Weights of a small transformer language model.
Size: width 512, 4 heads of 128.
Architecture: biases, tied embeddings.
Training: 1087M tokens, 4147 steps.
MLP neurons of a small language model. Each row is named by its layer, matrix (gate and up: input weights) and neuron, and shows model dimensions 373-500. Each number is 128 + 32 x the weight over its row's rms, rounded and kept within 0 to 255. Numbers have three digits each. A neuron's up and down rows have the sign that makes its largest values positive.
A block is one neuron, or neurons of one layer that tend to fire together. After each block is what it responds to, as a language model described it from the Wikipedia text at the highest values.

L10.gate1089:142155187082176103131122134092132114112167097104142105097203101182115146147100170192180148100091104146106134138170140081175133110113128103206152109102159106143113105103141130126093160201185123105169147188112119095134117128074155127165143123170139083159112096143152210101120119113132062129095139096079149150125160100127165135137154146110138157162189115120110138138125107172137142169058
L10.up1089:127117156165118148103175152085167101128181171117064100121126196114115157161113101138079112163142113145100135188148144121170152147119108134129171122101141109115106165152181139086169168074130138077142079181062154125099105158113062066154141147101083100089159078085100190098113114124123137090137081088058129084162088106139153117201214167139127146177131103093061107139132117128147112122114
Pre-number and parenthetical openers

L12.gate107:095057134106121139106132136079168092118116054139166189155144155162162114114113150108137184170123165094175156100108083166135108095179100203155158101148135124142065139091173110145117086127105171163165191094115133076142108146121121109114130137135118127087166154130112115112143150128115150142116134093177136097133096144075059081071151127108073118111165082191138183108128157134118161121127
L12.up107:100116100165186209127143145130122133155121074121126123217149110167131085145079144171114108140164155145105152157106105116116117215150143178119119147099083150049109098173153114110171124089151143187151125085049132101123145075145081058047133153122110117158107117148130078134134163088126156175164166091157117135096115113130136150103156130111104154073091114123109144167071101161104070132086
L12.gate149:157194148070113107175173155109115119122119087095155118166119117140142136139122151106148140140118108106077097070133149089158115074118062135181088125131134112111136106116082106154108077149092108109187100184101138064178153113134121129124137140122137148102102103111102117208139072211149144062109108143112146115107138143120187082176105134097177091147120068195166174085112125172206133148118
L12.up149:113153142069141138148155148115094182137094143090098116205046051156135122098146169152105147132115092114116122105103140121148058114117076229137072170141098098128110140081140138107085190164196143115095160151081174116125180052167149136127157104181198150110100100093162091130136065128148156118105147136141141134158101101115181105092126060158087138141134164181160146129180183119120143122080
L12.gate271:138109184141116120123158073124179092144149070138102143173110098146132105128126097128089123100137092160143180221131153155121163103102103124136139155120075144220154109123094140065152105115110100127082116094178087111108126073082116071102122115147098137121132090119114103105106134140151180143144148126141073063085123097076122176150148101192132117116147156212115136111143145133147156150169
L12.up271:132176111098157118131115117077068147189135168118162174189109153150136099132146161133104179152150084061112160149161135144141116091112152149122161118123145101086143138151113073121176081147123153207147116148087096133080119158143143167126197105109089079087095114173086167094117127115152079130143179123219061108136093081114078151120103132146088155119159133138125129129068088090133079125132
L12.gate294:135143155146125071141101093130137203102071114125049099097146128148093106105066130109063113097136060119120173134087053134118112120148133169103146078165121144160126132182184154111158170179110121148143107130109117139124153073145141164074126105121139177130136070170147180142123121149163075141123109102157131087126087056109187125124138129158103116123123113098161075113098097104098126182083
L12.up294:119164138162115115120176145179118152121091062141092111154134124144137110087056180109108105128158121149068132147129083148104078124149113079129116107086123073170182107148169136136116117215140123163124095099139077161181133039111164151110130177147121211164152110153136098105088149113124116140096135129152146112122132115075137111098133105131098158197085123133127113126162105123175140159127
L12.gate341:113160154101113097125092100130154140091122153146112049083114100151094124150129146128112112117169112077122102121197134104155163089118050096078083147184124141123090102100122148117157142142124176153123115158186137095128127157099120056135140100104093109184091102116176116100082091133101160120135147185182141153153166139142056119124110132124115117136135120104107121057138103143130116127078
L12.up341:092139097130163078070072126131138142132128095117142171116116119174142155148126128171161067105137117107113114177143103108186130156142122131109130090130087075140154125123159140115113102083138164147133121137114121074084095071098093126089090117089166130176178089127116167130111135118136124117063172112144104148115118133117122104135111124153150154178148171123096091097055119078161097160150
L12.gate372:122153161152079116098171132163158128121183129120094099137113106164185105188116116134136101094123104128190144115095129103111138184117184100151169099136161133066189100130123164145115115169111157094142103143143167132072116107111133131075143182141111077128119133104072145090098117074140157147147120147165120151057150123087148110085077148109085159179152139157105149124149101107171136174106
L12.up372:091126147095118135126080143100133104079132088055092117158127161153162141140113072155070158155142061110174111142137203112123097145115081165198132139126206076173128162061142077100127135135133229198135183101128172138093153059046158135145114119135125126194093111124098032105106086151156097122135135124116144098171116144124159122086130080138101117127154062153141132112192140129051128137122
L12.gate414:075099163114138112106153081130071156132164110105134142098109073160198086126093167099137143105097141130063146133052102102131106186107160099194104163147121131126138111137140105149118162144115148138158188144149104121135102128124136092071141091122089072122145105169104105084118139072204156153061126206084163142081140151127103131120102134200109085122157101116172140098101090123151126152110
L12.up414:167174122106102151137126117162143070076079083097149147143140059197122143100121171162082113162120072129114098124056165129076139092093117077117157119091110109125155117112151095180156087168162162072111126164079156119173134100094120179156103156144151127093108178184144106076113178143106211110109109098100128111112156076147139153064138140171116129125158157144142127108163100123167085171127
L12.gate452:132167069099118161114094096062123123097099161102142099142090136118137151120168141158115092122178139136097141129142090133150105164134130105077146129197107136154136068140093080133119056104132136126189122059118129123091165056087074098101110131148098125057113145132133127132137114164056148122084173168120200139174169181119147180132113137072174106173156135170167092150092130135185120134087
L12.up452:174119090121112128109193114138132110164141132147148139140142149151086143142149086089126167074089079102107125096179165117195141101118107116144123154122125137097087058145154085083114093113146126067184117149117144150128057102114081091084134144138148162113115137114163090084221110159154091187029143090191155148175125106119176113096161161110141160106102120135137120154173177136164125114144
L12.gate527:118117157126125101099153156134135101123160120169087141115187031120140112130083186118127156120100147171095110142106150160128113113101122034119076129136134179115100085082090124122173133196128096139079141183110114126100094145089147127148121126163135115109136134131077116140097147125128104131135100120127139124154124123139118169084110162148188068112102077102103085134099172105153087120140
L12.up527:108105111112118125079130090110118163120091077122138137079158070086107131120158101083145184092088092120078154131109117109120131102149131141100095141134131137123171086104165154115160081143124158184174141114062129131150151152141148083121152185127087088146108134142125094138095146157120146076165096065195155112127128100135140161100087080099162114098128113133052116091174104112167077125073
L12.gate579:153169112151115133126109089079075112102102110153175188168082101124104131213132103115108161133087046168157177176141123156071178122113138118089158118156175096021116126099154123113133104115118144158161106106121100093165157058091152098159122159040061152082185143129151143035131173147116113142120101166189096110180116124109191080116104160098138083156100099128132094135106153117188130142123
L12.up579:163148095148148120058072171107117112110103151131103099129163127144124159082054114201111158119118078099165171110142171125063141178101084112099140135096112119090175129160133110124048093205167172135143162127160118121136093113177120145126160166067108111141116186138199145124162127193117123190186116108152133181160153133152108157122185138150128101126129101133095079111116118133126108129127
L12.gate590:163169160100157118189086152112175199149119106095135069168144163114117123154087108146145123118104079133081154121047154132131155123063123114155157103093208158056133176177112073160079147191102143107125110131101091163169089095129086117149109142154113141128070124153154145130133086145170111162164166156139157058059154156110050114124111147113112179112167074150123135126075137168136125136099
L12.up590:132150113119212103143126144124129165109061097104114162133126134128098142155149140126173163113143128155146137105088119134095113170192075122131195159154118113101112156111125109130148149155119129176160097136098122141129134161166129103091128127079147171149122089114142094189094173105169153162123163136126060107137080108100147124146092078102155165191130176143117094129117134129110121132060
L12.gate969:115174095125077120100132103136131146111063079134084162115128163122045139122078094122127158092165158166159117139128118138131157116095117161131096125160155128140149157133155167167139147112115185122133111089175109114094125115057165090064169126110081145096161141136141098094110109104112132075140071153173109109181134121113106082137160099174127079176166071105058098065154115133159086099120
L12.up969:162139112081160097081163118160181149119138071137086147141179110162113128114140064157101103108105086155139152093083112157196095142114128155062094145135124142117125061140162108148125107168128113146140091158109067099112066138133156134076141130123100100143130098099105101153204125105174131169139039121151122114116056116152061143155119106161155140141147174138143145158161070108135128173160
L12.gate975:108157153140177047102166097118160114159127142121090124127127115117152103142126093096095144124102134124176110101174150134097140119082153116153143126147181127112158136162126099174168122106058163169234123153124168134124151096082076096086101132119133101149129110147147086093112136117106145162125123135130116116109129097116098153208076117130086061125147130137090120104081149191095038154146
L12.up975:067114084090128124101179114135154128090131120158171133116100119183112109134086188139160101097131183108141117102129131129095100130128054179093167140144132112104168150098146063177137079140139124146138143181102211161189208101104126125106156157116117138063136106107113137135108119124116117079133079125130127067104120131097106146126085092134132176116157055157114122094103112071096132097151
L12.gate1005:146085070186142105150169109127157135141080117157106129209177031130169090139153128133097092070107068153062127124169101084035188090155134187107148125124146130186171137171110108171099108165098070126159143177161134104098120111099166094049093136095139148181127168139064112114101182057153109178132133141140119136119123091116109131154089157176165150149132158143180135192133158144115121156113
L12.up1005:110133091073142139069193115102160140119109060179087150127176072165076074083112141156158084124142067152084137136156102162163157116103148139137110157150063169155142116115145106159128081080101151146158067118098131150086101107154105104185097119121109178111150163088084075074097103113104168080184131208086159118124106153141129104086027142114089102147179121131132092111115150158142083107119
L12.gate1141:119114110148146168150160062159099159136101077134083126172133153136156122111045144117122099075153101143115162112120118061110138120080121125129067158101118090067140103168126133138085105190152135153134145143122116129096164059033091146130164130153158110151132157115144102180073165166079097157153139124123148129103171125201118149061075108144119098152140096141109070145179130078174147149151
L12.up1141:194125063110155113109095147133106077125142094117138075156056131097111150158099102080106137147132131095133121140110063097102177111070116180081115192125098133130103093125102126150139147174072163118142163116118179092128107105154108104146183097153093143106158128118139091128080120102084148158126111151187122102134130134118109147137095123135100146165132100096173101201154109152097096141076
L12.gate1172:116150119110205143134147144093147217125127109188174223145121109183062138123106081168100133146066141160105166136135093159121102166127131120116146125159155231107152112155159119109179103135125103123071119117182108157136146128063166160103115094088146164122146194076129150095151130147105083121111160139119174131092157112133159168132206162107132139147168110129108090160163089128152074131123
L12.up1172:125113165078163168124125122059140138100135099153150124161186094099118154185104100127169120163144185134136124160128166128103078070043153160145098097087062114121072107125114115160126101137076079136105134102130113146132099118108105104104155101098165147133152151140156096093187056125133125136158193116160149156156176135159147150105157076101139122140169177184110186164123127129106116137103
Score and number separators

L8.gate110:146069117164152151170141114107150123114197149062166102133150126144148108144094127162130092094175126158168130120151141111077135144131152184141070115143145115150124115169088127169143113095052123128130158201079069135179154122139115160108102118133114142130170108080154135122150112097103126160175132173152133100113142119129169177145144077090158112091190120097123081147136128106187062125167
L8.up110:084213117128151107108152167117129112119136132173146158114098047104157090158100131162153101074083114155163131075144170124086146109150069139101117125140091168103182073106128180157142155137092095155026137122145187145112169167141086064057113034109130116137138124125161104130103095104152088097102105168199116119156154130139109102118123167127099122134101137179124129132107072108107178122166
L8.gate512:132178186183135125111172085154166129079101116157088108135082112119109154140172122104173141115079135116107114098139116119123096141217106107119059189132094191117106148123144070116118131125095119093094129167153152165113143134078193110129154170127112091120118162055157142167127029127091119141130081128147034131142141144140169152112136117120077102151156130118168175137153121187121107085123
L8.up512:123067139118131170140188115162091134166119067138190109136155161150107122081075168110144123164129097130162106141120132144123117102175082120133182137101118076112106153067131104144155150166097056201135149114157099097114116098149115123147077138195112098127135127100155103119104156160176142090157133076192157161125073113102150171122131115086153125151132141138137089190177157130191178158142
L8.gate863:114197190152101146133135170196125088146107110158206101079107146076142163139071105155132111125108134116121111118078207117172158136181089118057121124148059142132158104132092124158177109127073114146116155134088146112151107108076196133140060098131140046171119143101179061114133139117124106124130144137122139117186143125169101119150103190088146096106092079122129077136157097179121100154134
L8.up863:126149152110132093123185121113084053139117099134136140150212135093138097124126101117139131128108161153122165155080060119189096064093144152093127145114087132145121149108124111135122124148148170185148133155073106145151099088138122154160104229157118121117135154164119158170158135120123159122141080131128115127095165119146146140155114050080109095137141150141085136125105091204126164133143
L8.gate921:112170112158115131077162091121166125157156147156111150141152104116136160138102087142107131176135067120099115155076087091106108160134109030142135132174094068103107132072107131155189129079055160136098103171094116145168153126104129127162100147122140075152097092147177150173148102148111152120151134131129132166162133156147111110121167102117160136190112115160043121132093126169128112089168
L8.up921:138115132121142141134145069137131087095110087178094147133137219105120184157146073138127145149117129112087131157100076080148096125130152074146077129140170130151096131166161162135129098135153154117114117147130085127110218077147127178059113123070093133145141090160158123121162115134096128114140164088131144124114071087109094135140101073097213126156102092115112124121141098155153100093130
Clause and aside openers

L10.gate1145:150146132122145136093147136157120127041071135147131134115084099113134116145061152113121095084097086138097147149129128151135145153111123129205161106137082104102128081149111121159134150129092117156112077137119092127139110099105144001127075122150154137068127127138081129089168151123168167065103146092201138098122163076163134189123166141118200105155209116139125130141120121157164062124115
L10.up1145:127126075110096074147113123125182104136073103162116181187098040088121108131130175126122099137188077144120187138132150144156095156162056144190172098083102091075180122131178099135140107127165162153151181118104069129071075174062143105083170164143057100092182158142148163109115106174157157181109179132182156137125083141102223135122116126094113126174142180147077093088157072150126172102146
Mid-number separators

L8.gate396:122106124158064122155109204166163072112190146098165200142107041124155120122069194079135133132167144091133131136180158120194075184112120107132097069148156196158107206111103118152147149127141128121068107146070063135126106076140146140192145060124110117082145151111165112169096083100141115117151074086084191146122129106158151119117154126147165144146142173092152087122112154119172116101158
L8.up396:129132095112106105104176112118138158071107091123157134162140102087130076149110150101122148121095157152132151140097142103177159154130198138146142043160164148148096142120077083173098142107087122104160164107179126179129077090175121050119107167139195097149093134119128135048102097119135157077130101176132152138080123092121138218093122143075088126116131167072171120099171155183105156084115
L8.gate676:106101082118165123080178087112149114138134080149056066053168136139130159146134134139143121107179089149147097140117086077142143120157170140143183173154151142142132106145122105130088116136197134138101124131086092163164171111144167097161150111179025105153105138148128112114125124167094086192150104118129226166150140135184070166086115085088150156137182123053083100134068107163107148087080
L8.up676:156117143146137116101107185084110110094091160057084144149181140144076168169105152164068117121108109128188149146156186118179128127075117071075131155139137108081121137164181094078136179149122143177176198150153101125129123132072155123218011094170106127198146161114113090140083131148100076146183101127155110122111121104111112085136086119114177139191133128134115067136116122161133082122106
L8.gate1027:092141150120117141127098142130150157092138136123167088127103134097145131142109076056133132129111147098147150130154168126104100115168184100153108146102104078192102176066088155168098156172081118128117116127081076099118148120122128170117054191107088057126085074127061102153057184117152118157165141127186117211125115161120097149097124093194080121159166132099130107155130149143155079122115
L8.up1027:092175106117151143164079121080137190128126127074127077162092163119068164041033066112150111161117126118155104137107161081095115173165119177137117145173123148162153177093140139083122104116101137115194153133120112122070113168130196129120154132104093148136104135114112103077096137183139142145145128148167161139080133104133110152108123158177121133174106190149103159161171118132136113082148
L8.gate1251:106134100069094087088161124135096116146160089143184215117123103150151145133127099091112107133119165159092104057169134112082137130244144143161128138120165139115126117101111149111147085078091170211102112106158149173111101128130084142146111190121136139078112105131109133117147100147156129111102110069174130123102136083195110117075121146088167180119153147064163092128181049126162148142169
L8.up1251:095106111137131113110084135155135143028109077123164141123120187138124108141123171101143133100113116163115100123163061158144092200141103156097145115113095135143150108080165167142154119073131140170090116138140139128178074135136071092083094097139108073138183166174088153142132116134104108141142059157075111171113133092118106156131132154177121138165077163168187182098167160121119140132141
Separators between stat numbers